From a checkpoint of a small transformer trained on Wikipedia.
Training: a variant of Adam for these matrices, 6095 steps.
MLP neurons of a small language model. Each row is named by its layer, matrix (gate and up: input weights; down: output weights) and neuron, and shows model dimensions 0-127. Each number is 50 + 15 x the weight over its row's rms, rounded and kept within 0 to 99. A neuron's up and down rows have the sign that makes its largest values positive.
After each neuron's rows, "fires on" lists the tokens most often at its 100 highest values on Wikipedia text that the model never trained on. A number after a token or word is its count.

L16.gate124:60 53 06 61 57 72 43 74 51 60 46 20 38 53 59 28 28 35 50 37 62 48 55 23 51 48 35 52 49 55 53 57 28 66 57 38 46 20 62 28 47 61 56 31 51 65 23 30 49 42 44 50 22 30 49 40 37 36 68 54 48 47 40 53 44 28 48 43 67 52 47 45 66 37 65 67 30 45 58 45 42 40 59 62 60 59 62 21 59 36 57 54 52 36 43 44 64 44 17 47 64 64 10 59 31 67 47 53 72 54 65 43 50 60 62 45 20 80 68 56 57 42 53 81 68 57 29 47
L16.up124:41 61 48 54 36 50 79 62 52 54 40 49 40 62 29 44 34 56 48 47 46 60 36 65 36 67 32 32 65 62 29 51 52 38 66 31 38 68 50 72 43 35 21 66 32 49 56 38 47 55 37 64 69 71 42 48 36 51 79 40 64 32 53 47 44 58 72 28 36 44 70 41 64 91 32 47 91 51 62 68 32 60 55 57 59 33 36 55 52 50 26 58 55 52 77 46 62 38 63 29 28 40 66 46 48 44 77 44 23 42 43 80 37 32 52 52 56 26 11 38 51 28 46 24 41 52 69 50
L16.down124:63 57 51 34 73 40 34 60 67 76 50 64 64 20 92 43 40 47 52 60 54 44 52 30 61 28 52 48 40 52 60 40 68 50 75 81 47 34 40 45 67 56 41 44 28 43 46 45 47 45 33 23 54 62 62 35 36 50 37 50 45 63 39 36 66 23 49 43 73 51 83 66 43 45 48 53 32 34 46 20 35 42 62 51 47 48 75 42 61 72 26 54 38 48 35 58 55 36 69 54 25 88 41 63 71 35 56 59 34 60 24 76 42 47 54 65 39 37 66 42 62 77 39 55 66 59 74 46
fires on: "ag" 59, "g" 11, "id" 9, "ar" 5, "ad" 4, "b" 4

L15.gate410:49 55 56 51 51 81 41 38 51 61 41 29 59 49 60 37 76 48 61 62 71 49 62 30 50 33 52 43 33 41 37 70 41 66 39 60 55 48 43 23 84 55 50 53 48 51 42 62 49 43 41 36 68 55 62 42 50 42 34 39 52 59 42 48 47 58 22 39 76 74 68 30 40 38 68 56 68 73 31 29 44 48 51 54 48 36 76 64 68 69 34 24 63 52 39 38 50 54 26 30 67 49 26 36 42 63 56 63 47 66 71 39 38 32 55 63 32 67 55 74 70 46 37 76 79 18 44 52
L15.up410:29 33 67 43 82 28 29 51 49 41 38 48 68 42 52 48 60 55 54 48 49 65 51 56 51 59 82 30 67 32 43 56 57 67 38 54 69 28 59 55 79 39 64 66 45 50 51 75 36 50 39 37 64 58 21 11 77 53 37 61 64 46 62 41 58 31 30 13 67 64 51 32 50 56 47 50 52 59 57 57 68 45 39 55 45 39 49 56 47 57 39 45 24 62 56 67 62 63 23 70 52 54 42 46 27 24 49 38 53 69 62 81 31 39 59 54 19 45 36 72 34 54 54 63 84 28 41 38
L15.down410:68 49 49 39 26 69 48 55 57 52 83 71 48 51 41 49 27 40 14 51 37 63 37 37 79 63 48 52 61 44 36 77 28 49 37 66 54 58 39 68 52 53 39 40 45 55 51 81 61 38 38 76 64 48 33 34 67 54 87 56 51 65 57 31 74 55 52 47 50 21 61 76 71 54 42 48 74 57 35 54 16 54 46 69 43 41 46 58 41 55 42 09 60 47 83 44 34 46 47 44 69 66 32 39 54 54 45 54 68 44 50 56 53 36 42 57 53 22 29 48 51 78 60 46 46 23 33 16
fires on: " Ch" 21, " Le" 18, "st" 14, "et" 13, "ember" 11, "ver" 8

L14.gate334:52 59 48 52 46 51 40 41 45 36 44 49 71 46 83 40 13 29 70 58 76 74 43 37 57 43 39 56 64 59 36 61 33 16 39 52 49 60 55 42 45 66 43 12 44 69 25 29 61 44 54 63 62 45 43 37 27 45 53 19 77 68 46 48 69 50 57 36 44 45 53 47 79 21 58 69 55 32 43 61 61 49 67 26 65 25 72 40 52 24 53 42 62 60 15 61 33 47 64 69 53 51 48 52 48 66 28 78 65 73 60 55 67 58 34 52 13 39 36 76 66 52 61 56 68 31 60 45
L14.up334:51 54 79 62 58 37 39 67 19 45 53 57 54 73 87 55 39 45 56 51 95 45 52 31 44 57 44 72 47 40 18 63 33 37 73 40 55 68 73 36 27 40 42 45 36 69 60 68 38 48 62 47 61 32 37 78 51 52 66 65 36 57 34 42 45 62 42 58 49 56 54 57 75 40 39 39 51 18 45 53 60 15 58 62 55 39 58 49 29 28 62 65 46 67 28 36 59 53 62 60 37 52 58 45 32 45 57 44 69 37 40 62 48 50 39 48 18 13 41 52 52 56 26 58 64 33 58 58
L14.down334:85 47 17 70 47 57 37 69 56 76 35 49 65 66 55 46 37 45 52 65 20 62 38 69 36 73 38 23 57 46 45 33 56 59 58 75 34 65 58 52 76 55 52 74 35 49 67 38 76 44 54 57 50 74 66 43 50 54 35 35 34 44 65 57 28 67 62 40 63 62 42 42 24 66 28 49 39 56 47 56 45 51 64 28 33 55 31 42 64 92 66 58 43 55 64 39 45 49 67 41 71 62 39 67 31 41 53 49 61 36 28 46 57 53 51 74 58 73 53 49 64 52 17 39 38 39 50 31
fires on: "st" 25, "ce" 22, "c" 15, "a" 12, "s" 7, "ch" 5

L13.gate357:36 38 70 67 44 35 75 52 41 41 41 51 72 31 74 56 37 48 51 18 61 58 49 43 61 35 47 46 62 31 41 57 18 58 74 46 57 44 46 25 30 50 78 17 53 73 58 60 25 57 61 49 42 65 31 62 49 40 59 56 41 57 39 45 66 57 56 49 19 42 39 36 54 27 77 65 47 45 27 55 57 45 61 59 62 27 53 30 33 59 39 15 33 42 61 47 61 65 59 44 73 73 59 35 21 63 17 81 72 63 77 37 24 63 41 55 52 39 51 66 33 27 41 66 46 48 59 48
L13.up357:64 58 50 52 74 48 23 41 39 95 67 28 54 15 35 49 88 51 65 62 58 59 39 57 35 39 51 29 36 14 57 56 35 58 52 63 30 15 45 56 58 55 71 54 46 55 34 42 41 63 64 68 17 66 43 39 32 51 59 56 23 45 52 44 62 42 29 44 35 51 62 32 46 42 53 82 43 60 46 46 45 44 47 33 67 55 65 40 60 50 51 48 44 54 57 43 75 46 28 46 50 46 37 58 49 70 43 88 66 29 59 32 63 45 46 58 67 52 54 51 36 76 57 55 63 33 52 80
L13.down357:48 38 32 89 39 53 57 40 53 53 58 47 56 41 51 73 42 44 32 53 43 65 28 56 63 41 59 52 31 76 48 42 48 53 45 61 51 59 69 51 39 20 05 54 49 28 45 66 60 24 64 58 70 32 68 72 56 38 56 62 31 51 50 58 42 54 46 62 52 70 76 56 51 62 49 50 26 73 55 54 39 52 32 50 31 47 26 28 22 43 26 57 70 49 49 45 54 55 55 37 55 37 75 60 62 43 51 46 32 57 67 23 67 59 40 68 56 42 45 28 40 65 52 75 32 60 50 11
fires on: "," 70, "s," 13, "y," 7, "a," 5

L21.gate395:38 20 51 55 45 75 58 50 49 60 43 45 60 55 76 60 40 40 68 39 43 56 44 47 48 52 34 56 45 40 45 46 71 39 71 56 52 24 54 39 53 44 74 60 54 37 51 50 35 64 48 72 32 69 60 32 70 36 57 56 61 40 45 36 55 52 45 69 59 31 76 36 60 47 90 33 69 73 35 67 63 33 68 70 38 48 53 60 59 52 15 50 44 55 35 40 54 28 42 52 31 50 68 55 51 67 44 44 46 58 33 48 05 30 63 50 27 95 38 40 63 46 56 28 54 46 64 50
L21.up395:47 22 43 45 34 60 51 51 74 51 16 59 50 20 62 67 35 40 54 38 52 52 37 42 81 37 65 37 68 27 60 67 59 36 62 31 47 46 36 32 31 72 68 66 68 65 53 46 40 69 33 50 43 36 68 73 59 36 36 69 45 46 70 34 48 37 21 60 60 47 73 38 69 37 48 61 93 45 87 47 35 43 75 14 79 36 62 32 67 43 51 30 95 16 56 41 54 54 29 50 40 44 49 33 38 54 61 46 50 61 31 46 29 42 47 51 47 42 50 47 56 47 50 38 63 61 35 55
L21.down395:54 50 28 45 63 90 56 63 53 77 42 19 78 48 41 99 40 40 42 39 39 48 28 70 49 44 41 53 18 55 38 84 33 54 53 44 63 42 75 68 55 48 43 58 60 64 58 40 52 58 52 33 44 44 44 50 66 77 47 51 46 36 43 52 37 71 80 30 57 61 41 67 35 29 46 70 35 55 39 67 59 62 33 62 37 51 45 46 44 31 45 60 49 51 42 33 48 43 47 53 46 66 40 50 44 40 62 50 55 47 41 43 38 60 39 61 57 56 59 51 35 41 43 00 70 55 65 31
fires on: " 3" 29, " 5" 19, " 4" 17, " 2" 6, "8" 5

L15.gate403:35 71 73 51 51 44 75 35 44 62 45 32 73 64 82 33 52 80 55 47 69 31 39 49 47 28 50 41 46 41 56 54 22 34 49 61 61 54 34 45 79 88 54 60 55 57 42 26 38 51 63 32 75 44 76 44 49 28 26 66 44 36 60 56 51 59 35 58 45 52 35 05 40 53 29 57 37 52 68 54 28 53 50 59 81 27 53 68 56 68 13 53 45 44 48 58 42 50 48 26 62 61 58 51 46 62 51 58 63 46 38 31 20 34 81 57 29 59 64 50 44 58 41 62 33 37 61 36
L15.up403:41 63 49 55 39 41 52 31 59 75 59 29 44 67 51 33 04 65 58 35 91 36 40 36 60 30 72 48 66 58 47 58 31 44 47 63 54 72 50 64 31 72 26 56 66 83 72 62 38 30 64 38 59 64 56 52 72 58 40 58 51 27 28 46 56 67 67 47 73 72 40 63 41 48 45 47 42 36 47 44 30 54 52 50 57 38 51 77 46 53 57 58 45 53 70 58 47 25 41 26 21 78 69 60 67 59 52 38 49 46 40 18 59 47 28 31 47 53 47 42 28 62 23 26 28 50 48 57
L15.down403:47 21 41 46 57 35 33 56 49 43 49 64 52 16 42 40 42 63 29 64 48 26 72 48 57 66 73 26 52 48 32 30 43 34 41 35 44 55 47 45 63 14 70 71 52 50 44 71 49 71 79 79 55 38 46 53 61 38 46 56 61 54 33 58 41 49 31 39 54 53 47 37 38 63 72 35 41 60 23 18 52 67 23 26 36 55 57 53 37 84 67 45 41 50 32 77 42 65 63 49 63 34 32 60 68 43 39 65 82 74 43 62 28 49 40 44 75 44 59 70 61 83 69 41 49 75 35 31
fires on: "ro" 35, "or" 26, "e" 8, "ter" 6, "hed" 5, "te" 5

L16.gate41:67 68 41 50 50 29 44 42 50 44 67 43 73 72 43 21 26 23 42 59 69 45 51 37 59 54 56 42 58 50 65 59 57 37 79 52 43 32 50 33 57 38 40 51 44 53 32 78 44 43 59 15 66 55 56 44 43 42 66 50 32 36 85 55 39 48 51 66 63 52 57 41 67 23 79 40 63 71 45 31 24 36 48 72 88 63 67 37 60 47 36 26 60 45 63 62 59 51 62 42 49 56 06 40 43 66 55 57 40 36 33 48 78 49 23 61 34 46 41 61 47 46 24 56 59 49 55 27
L16.up41:40 51 65 35 38 41 18 83 27 26 44 86 63 62 59 37 55 46 55 68 32 55 84 43 60 57 58 49 86 43 57 72 51 51 75 44 65 61 74 46 64 49 38 28 21 64 52 57 55 68 73 33 31 46 36 42 24 62 86 69 54 52 76 58 69 31 35 29 29 49 56 56 51 37 46 35 50 42 62 50 69 53 31 69 47 38 57 45 40 41 38 56 73 68 35 47 51 55 53 80 56 35 50 50 37 44 63 40 58 57 48 49 72 54 51 53 39 12 30 61 47 62 45 53 69 45 61 62
L16.down41:74 68 31 25 51 62 69 39 69 36 61 65 51 44 44 77 73 42 43 53 48 71 30 49 41 40 43 68 55 43 40 45 30 48 45 61 56 40 58 46 45 43 62 28 33 49 62 72 40 41 43 54 70 40 49 48 85 46 49 53 61 50 25 38 41 56 67 41 54 31 59 67 43 42 30 63 74 58 46 99 50 56 34 33 35 58 23 62 36 50 43 61 48 48 80 15 48 70 55 75 51 36 61 62 44 44 55 57 61 27 46 56 47 44 38 47 52 50 47 21 61 45 48 53 46 38 33 52
fires on: "ag" 48, "et" 17, "od" 8, "ber" 6, "st" 5, "ass" 4

L19.gate67:26 33 49 27 56 65 61 52 59 34 48 58 46 61 72 65 40 47 73 63 61 58 50 46 38 51 35 50 34 61 54 55 60 54 48 54 60 73 72 49 49 43 89 54 51 39 34 34 22 71 72 57 41 64 56 36 34 43 26 62 38 39 55 43 60 27 23 72 42 52 54 44 31 45 64 59 52 53 61 63 88 32 81 74 47 60 62 45 45 33 27 47 85 65 40 00 55 36 36 49 40 53 43 52 33 70 65 56 40 70 57 47 41 30 58 59 46 70 59 35 47 51 55 46 43 65 65 17
L19.up67:39 30 66 26 60 61 54 61 74 44 31 52 48 54 55 54 32 57 53 47 46 81 43 33 54 14 45 37 46 39 54 66 35 69 69 26 66 55 62 64 46 43 65 50 81 54 40 46 46 73 41 71 37 28 52 43 29 43 44 53 39 46 71 63 51 33 32 64 48 22 33 34 45 44 63 37 64 21 75 35 66 60 63 75 51 52 47 37 62 52 39 36 50 58 08 38 78 63 60 43 63 28 35 50 63 66 36 29 75 40 55 51 48 54 44 38 58 72 70 76 56 69 49 34 38 46 62 43
L19.down67:52 35 44 44 34 88 32 81 39 52 27 37 36 39 59 89 55 59 37 43 52 50 33 60 62 44 49 86 31 46 09 62 55 37 57 62 37 37 63 59 66 53 49 74 22 54 38 34 38 55 37 47 54 52 50 44 77 84 58 67 64 59 53 50 56 54 41 60 32 40 67 80 56 34 61 64 38 69 47 53 24 60 37 58 64 39 48 56 50 37 40 54 52 40 73 49 50 39 40 59 64 55 49 84 36 52 45 68 52 34 62 60 29 35 29 47 60 69 40 70 41 39 24 14 67 57 46 41
fires on: " 2" 20, "0" 16, " 3" 12, " 5" 7, " 4" 5, "5" 5

L17.gate178:48 57 60 15 56 56 21 33 41 57 71 42 44 76 42 24 58 62 86 68 54 58 69 51 63 46 58 49 45 71 54 55 42 50 66 43 30 09 42 13 55 65 42 34 47 36 39 36 31 44 43 53 62 23 47 47 31 34 56 59 36 53 83 59 33 53 52 80 42 21 74 28 66 68 39 53 70 57 47 62 42 47 46 61 50 38 46 53 59 57 56 60 65 63 62 60 48 65 65 22 59 33 29 63 48 47 72 54 49 38 64 42 36 46 49 55 54 50 72 44 53 30 30 68 63 13 44 49
L17.up178:40 59 68 40 35 63 26 45 46 42 27 76 35 73 68 43 65 54 45 52 49 37 68 79 34 33 67 42 87 56 53 48 62 45 44 36 47 46 58 51 60 82 44 27 21 63 61 50 58 41 58 64 79 63 63 52 41 53 36 53 47 69 75 77 78 67 44 38 58 33 31 54 49 46 38 52 55 64 43 37 64 63 35 40 57 42 42 30 33 22 23 50 48 49 35 63 15 29 21 33 56 39 67 62 55 28 61 64 47 63 50 35 41 43 66 64 45 72 75 36 48 51 28 72 42 28 64 46
L17.down178:83 41 56 64 60 41 57 34 84 57 57 37 46 45 57 13 61 49 48 46 51 61 41 50 50 19 56 79 51 53 53 34 25 15 22 39 48 25 33 68 53 55 51 48 42 45 44 50 30 59 63 61 43 37 14 47 62 14 72 62 50 73 58 29 55 44 34 61 53 47 56 69 44 23 58 35 78 79 75 32 57 37 27 66 68 49 38 44 60 58 48 59 31 68 57 24 43 53 38 65 37 60 30 49 62 80 52 45 72 58 53 74 51 45 39 63 65 43 59 38 35 74 40 66 56 45 24 35
fires on: "ist" 17, "et" 15, "fer" 15, "st" 10, "g" 8, "id" 8

L4.gate327:36 67 66 70 70 67 53 12 48 25 28 47 55 14 62 49 54 53 58 37 76 57 25 51 36 62 49 63 26 40 68 54 17 42 65 68 58 27 24 40 49 20 52 51 34 59 68 65 46 48 41 58 28 47 58 50 28 37 22 46 54 49 44 43 53 54 33 54 32 51 52 58 65 23 50 55 50 34 60 45 40 51 56 39 49 58 59 36 59 61 52 30 32 49 47 56 56 57 43 59 79 30 70 29 43 63 21 48 98 52 40 43 52 41 46 72 42 53 74 46 47 62 43 62 52 60 49 44
L4.up327:46 46 51 50 55 40 45 38 50 34 45 44 61 31 41 58 59 59 78 51 42 41 46 48 71 80 33 48 30 60 52 38 44 64 48 66 54 35 15 58 83 61 24 46 36 49 43 43 64 58 62 61 27 32 25 53 43 50 47 33 85 52 29 56 21 51 30 45 42 63 20 48 51 58 62 53 67 49 53 45 53 63 43 66 58 40 53 41 57 58 54 37 58 41 58 55 63 52 37 66 87 18 66 24 39 70 06 48 76 48 52 43 60 51 67 32 37 76 38 71 41 59 52 49 84 38 57 46
L4.down327:74 11 27 80 34 50 30 65 48 47 57 45 53 50 32 96 34 53 34 47 39 61 50 55 47 59 79 57 41 62 37 49 46 62 47 44 35 46 73 38 53 23 61 61 54 49 70 69 52 24 46 57 67 54 54 72 60 31 73 51 56 99 69 64 66 65 54 44 65 83 75 45 25 39 64 63 31 61 38 55 53 56 63 57 36 54 33 56 27 63 36 39 62 57 60 49 50 30 38 46 31 64 67 63 48 49 47 39 36 31 68 37 45 63 34 56 42 36 54 44 54 45 42 46 68 37 31 42
fires on: "es," 29, "y," 26, "er," 20, "s," 13, ")," 9

L13.gate95:47 54 41 73 44 53 17 75 24 74 42 38 42 46 62 55 28 63 63 59 45 36 31 20 50 75 34 19 51 42 35 50 40 42 31 44 38 49 52 51 45 58 44 30 62 76 30 37 41 49 55 37 48 65 53 58 43 42 37 69 45 34 38 42 84 63 33 50 48 69 50 31 62 36 70 58 48 67 39 42 34 37 53 62 51 59 54 60 37 56 43 19 29 25 81 47 80 54 72 42 68 54 09 74 54 67 49 68 65 82 21 51 53 53 46 48 52 50 38 40 72 73 39 68 36 48 70 46
L13.up95:33 47 43 56 59 89 43 70 25 65 54 61 26 86 53 64 22 49 46 55 45 48 48 69 73 61 36 71 36 21 50 50 34 49 77 36 59 56 25 44 52 46 60 32 17 69 49 44 59 17 36 47 52 38 57 29 39 57 41 47 63 39 65 35 80 67 67 58 55 61 21 48 51 43 43 41 26 33 38 66 46 44 35 62 55 51 52 76 68 57 13 25 51 65 75 80 61 55 57 53 27 53 58 68 66 53 37 39 48 37 55 49 52 25 16 56 52 71 57 82 52 54 43 58 63 56 45 44
L13.down95:67 33 47 43 38 49 65 43 52 57 13 79 31 23 69 41 58 34 57 47 60 53 66 21 42 53 52 51 41 53 54 52 53 49 18 31 49 48 16 39 43 71 56 53 44 26 36 17 30 52 51 36 50 68 27 39 42 38 51 68 44 85 84 49 40 48 28 59 36 43 64 40 53 50 75 54 56 59 74 36 61 17 70 65 62 40 69 93 32 39 65 42 63 28 39 61 40 43 52 65 59 59 44 31 59 43 44 56 48 81 52 69 48 38 59 28 61 42 65 66 58 54 62 43 46 52 38 12
fires on: "le" 37, "'s" 18, "'" 6, "ing" 5, "ial" 5, "ity" 5

L15.gate63:50 67 78 55 21 73 64 58 30 54 73 53 55 65 46 51 53 34 54 63 34 34 51 42 55 68 40 55 58 81 49 57 70 40 43 52 52 28 48 30 13 57 58 40 40 52 40 39 31 53 60 40 44 55 66 45 58 40 42 42 63 55 52 40 26 67 20 26 55 72 67 68 86 31 48 56 32 81 54 34 22 21 59 57 65 47 46 45 49 50 67 52 57 46 60 65 29 30 33 49 55 48 53 58 38 49 56 85 36 35 55 36 50 76 36 50 44 75 37 54 55 49 44 34 72 55 42 28
L15.up63:44 22 62 78 44 63 32 59 56 46 42 49 29 59 30 66 60 36 44 53 58 45 76 23 10 35 61 65 28 61 80 57 45 44 53 49 19 48 53 39 42 41 55 55 28 59 46 09 36 23 55 74 34 74 61 60 20 57 53 32 34 65 33 59 73 54 39 66 44 51 32 40 74 44 72 60 57 43 69 56 58 44 26 62 36 59 47 54 59 41 15 34 49 73 49 61 24 57 43 38 48 41 37 76 36 71 68 44 62 69 70 38 34 45 55 53 46 69 50 54 68 59 86 51 52 41 44 47
L15.down63:57 69 49 39 46 25 73 62 42 50 59 65 47 49 42 52 52 61 71 45 37 28 55 69 43 43 56 31 61 46 67 67 47 16 28 64 49 60 59 52 52 56 51 35 39 67 67 66 59 64 45 35 55 34 15 08 49 79 55 51 44 89 45 47 49 21 63 40 30 44 65 52 56 52 31 16 64 68 46 43 33 33 63 48 51 52 48 64 37 87 80 49 55 75 53 60 44 37 43 88 49 51 43 51 63 33 58 63 27 41 67 70 40 68 72 59 49 45 62 63 20 48 45 65 36 59 57 50
fires on: "." 65, "s." 26, "es." 9

L14.gate224:43 64 67 37 63 70 44 50 43 50 49 63 54 79 67 56 53 50 78 54 53 81 51 65 30 37 69 31 43 46 76 43 18 29 41 64 60 23 26 41 30 69 40 59 76 74 41 33 42 59 51 73 68 31 44 47 56 32 54 20 36 45 60 40 57 30 41 68 27 47 65 21 57 62 23 52 49 44 88 41 50 31 51 42 71 44 42 47 59 49 56 41 48 45 44 70 50 56 49 23 60 49 54 36 42 47 39 38 64 49 34 22 41 50 78 59 52 68 70 51 61 35 37 43 76 38 55 62
L14.up224:52 37 64 51 47 64 72 65 56 54 37 61 52 76 57 79 41 34 73 30 66 58 62 60 33 57 49 22 61 30 51 43 40 20 35 58 71 62 50 44 26 62 30 42 66 74 46 20 46 25 38 73 66 54 35 75 56 49 49 38 39 22 69 48 44 53 63 53 26 51 66 57 36 60 16 47 53 45 83 29 35 50 43 29 50 58 39 36 50 27 55 61 86 71 31 73 35 53 34 36 43 78 61 52 58 23 52 61 43 45 38 31 53 68 59 51 44 43 42 46 24 25 32 32 63 45 40 57
L14.down224:74 34 44 31 50 38 56 37 56 70 44 20 48 45 59 43 63 36 59 56 47 43 54 50 60 44 56 50 63 65 88 43 44 52 26 56 66 57 26 40 69 58 21 34 85 57 52 39 63 55 41 40 45 52 45 32 53 30 69 54 41 12 66 60 40 61 55 33 55 38 22 32 25 51 70 72 34 38 60 47 35 76 50 65 44 53 23 56 56 26 65 52 66 50 53 67 73 46 42 57 40 52 31 45 30 51 83 66 58 63 48 43 47 76 59 06 72 57 58 45 49 50 31 60 48 68 60 44
fires on: "1" 48, "5" 27, "4" 6, "2" 5, "9" 4

L14.gate379:53 71 41 45 72 69 66 40 41 46 49 34 41 53 48 55 80 59 84 36 54 49 37 59 60 60 20 31 49 43 64 49 30 61 46 66 73 33 23 31 53 37 36 59 59 76 70 85 43 56 56 26 58 50 49 83 65 37 59 49 36 33 54 36 33 50 77 44 45 60 56 43 52 68 56 38 72 48 69 42 58 53 63 47 64 41 59 54 44 64 49 45 73 43 23 82 58 60 66 34 49 45 28 25 15 47 35 53 73 33 36 21 64 58 73 43 28 48 57 67 48 35 36 28 52 47 51 52
L14.up379:37 36 63 28 58 47 47 50 64 57 49 62 54 50 62 31 50 45 54 58 40 42 74 39 41 39 65 27 60 72 63 46 38 40 40 57 50 75 48 29 25 59 39 38 68 58 54 38 50 20 46 67 66 51 51 62 61 52 35 38 72 38 73 46 72 45 67 44 41 62 29 56 59 46 36 63 54 30 38 43 68 22 53 57 45 45 56 83 29 29 41 71 57 56 00 67 48 63 73 72 62 47 64 56 44 41 30 40 52 82 40 50 38 57 67 26 43 56 62 35 41 38 35 51 55 53 29 33
L14.down379:29 56 50 10 46 23 53 40 55 51 61 32 58 42 58 43 42 53 75 24 69 43 31 47 65 44 74 52 41 58 53 40 58 30 37 36 74 39 31 55 45 63 35 53 76 53 43 48 51 50 43 45 64 49 58 22 51 37 49 63 40 24 75 30 67 56 45 42 46 37 30 20 50 18 51 59 32 35 53 54 44 87 43 57 38 41 61 58 72 31 55 43 62 61 49 51 21 48 70 47 31 64 40 43 49 79 42 60 45 59 63 63 39 72 71 49 37 51 62 47 43 33 40 60 33 72 65 64
fires on: "tern" 28, "5" 15, "per" 14, "9" 11, " St" 11, "r" 7

L21.gate208:59 79 60 35 56 29 46 55 52 58 62 28 63 30 63 35 41 83 59 39 29 82 61 60 59 40 55 42 45 62 51 39 64 10 76 21 66 54 27 58 37 58 47 34 39 65 63 46 67 61 43 56 52 22 57 23 40 43 30 46 62 50 60 39 64 69 62 61 33 45 63 40 71 39 68 42 36 30 46 40 64 55 39 66 43 47 58 48 52 50 44 50 42 28 51 55 43 47 58 47 47 64 45 75 61 60 39 46 37 89 36 27 47 48 21 84 62 70 52 53 73 35 14 59 50 64 81 52
L21.up208:36 71 44 44 74 28 39 69 49 55 51 35 40 62 74 55 46 42 51 35 44 84 41 42 53 47 68 63 43 53 73 48 50 24 38 19 60 82 36 66 37 47 27 45 65 72 70 58 66 53 67 33 58 44 65 36 53 47 49 41 60 67 30 43 69 54 54 65 50 43 68 40 76 52 58 46 46 47 50 52 46 18 67 92 68 34 56 50 46 46 45 57 72 41 50 33 52 25 54 17 47 78 72 52 41 48 69 45 31 72 25 38 49 37 32 74 34 47 38 52 59 39 24 53 68 66 46 39
L21.down208:70 69 08 56 64 47 33 60 29 40 31 29 37 82 48 32 50 47 42 70 50 44 57 36 33 53 32 48 24 24 42 46 77 79 43 47 46 64 86 47 79 51 38 59 60 38 54 54 52 55 34 41 76 67 41 56 44 98 51 49 44 60 69 47 52 37 56 38 46 64 37 65 50 42 27 11 35 60 55 56 59 43 51 47 32 64 61 61 57 78 51 42 70 48 44 47 36 77 42 55 44 44 42 67 38 54 39 44 10 45 26 66 64 50 65 64 57 38 49 73 46 33 55 47 54 44 59 71
fires on: "ec" 39, "a" 10, "or" 9, "c" 9, "x" 5, "ass" 5

L12.gate59:55 50 60 69 61 53 56 58 55 38 61 63 54 91 67 48 48 44 54 74 49 50 45 44 56 46 43 54 69 54 68 46 54 17 65 74 47 50 57 18 41 57 86 32 43 21 39 25 45 49 66 35 63 56 46 66 55 05 60 55 57 41 43 34 55 63 75 30 35 27 67 48 74 54 58 64 20 35 27 31 30 25 69 57 43 39 70 44 50 58 56 44 53 31 57 78 36 65 41 40 55 55 57 48 57 78 75 40 35 50 50 46 33 54 90 55 48 46 55 58 71 41 30 32 58 49 50 33
L12.up59:63 51 46 38 55 49 55 53 58 37 35 52 56 45 70 44 50 58 53 67 42 53 65 84 42 14 56 74 42 49 45 49 54 29 27 69 25 41 34 26 59 08 40 55 25 78 59 36 57 51 49 63 32 48 63 31 43 43 36 04 56 76 52 49 63 35 41 50 40 60 49 43 58 43 43 71 52 16 50 40 77 76 19 60 39 52 48 57 84 46 15 62 37 46 39 78 33 66 58 61 57 41 52 67 56 51 45 31 73 76 40 63 47 73 35 37 49 66 64 67 58 34 61 53 49 49 50 49
L12.down59:49 46 26 42 18 42 34 42 69 52 92 59 23 32 63 33 54 39 55 39 53 44 63 55 57 69 43 14 60 50 63 44 23 17 47 34 49 56 70 43 59 86 44 45 33 64 74 34 39 62 55 49 62 66 27 65 70 64 41 51 58 62 42 64 48 59 80 28 58 31 57 42 46 39 40 60 44 56 60 38 52 17 74 43 66 39 58 37 40 53 54 33 77 27 30 32 37 54 57 39 37 28 58 45 60 49 48 49 60 36 28 79 71 41 61 58 52 49 45 49 50 48 38 47 59 47 80 48
fires on: " f" 13, " w" 11, " m" 10, " h" 9, "." 9, " st" 7

L19.gate393:54 69 40 51 73 50 69 43 36 45 47 23 54 48 71 06 43 46 66 80 62 59 39 19 50 64 27 29 57 60 48 55 64 53 56 36 52 51 66 38 72 71 41 61 68 67 24 11 58 42 62 39 61 55 38 55 47 37 34 52 61 39 41 55 25 73 58 33 45 62 70 45 47 55 62 61 72 61 37 45 48 35 40 50 50 58 89 61 56 40 36 58 51 40 28 35 98 44 35 52 53 46 48 55 46 62 43 47 61 60 59 41 51 54 66 46 80 50 55 34 40 22 15 43 47 55 47 31
L19.up393:48 48 66 31 18 47 36 66 55 60 36 29 55 70 39 45 32 68 65 61 40 31 23 55 70 52 51 30 62 25 42 37 52 69 31 38 59 53 46 44 43 57 55 34 40 57 70 62 54 53 49 45 66 51 63 43 55 59 48 65 38 42 84 74 52 59 40 39 47 47 31 54 42 44 52 71 42 33 51 72 27 43 47 60 38 49 68 24 24 59 27 37 33 55 72 48 48 44 62 24 43 70 46 47 41 47 76 76 48 11 47 24 49 46 47 70 81 46 16 44 53 42 46 52 43 54 42 45
L19.down393:41 22 32 40 59 41 31 57 52 49 23 48 57 39 51 59 49 38 62 47 67 60 57 43 37 51 74 73 51 72 56 55 58 76 54 53 63 54 52 62 80 57 46 65 52 76 61 66 20 46 15 34 53 43 42 81 48 44 47 58 46 57 60 41 33 49 58 50 23 33 66 88 58 36 58 73 42 27 47 42 44 61 72 48 43 53 56 37 39 57 14 50 49 27 43 51 54 12 86 43 48 36 36 40 39 47 53 56 49 55 74 54 63 69 37 51 56 59 39 56 65 73 38 40 58 73 49 44
fires on: "ag" 22, "ad" 17, "at" 14, "ab" 11, "g" 5, "ated" 4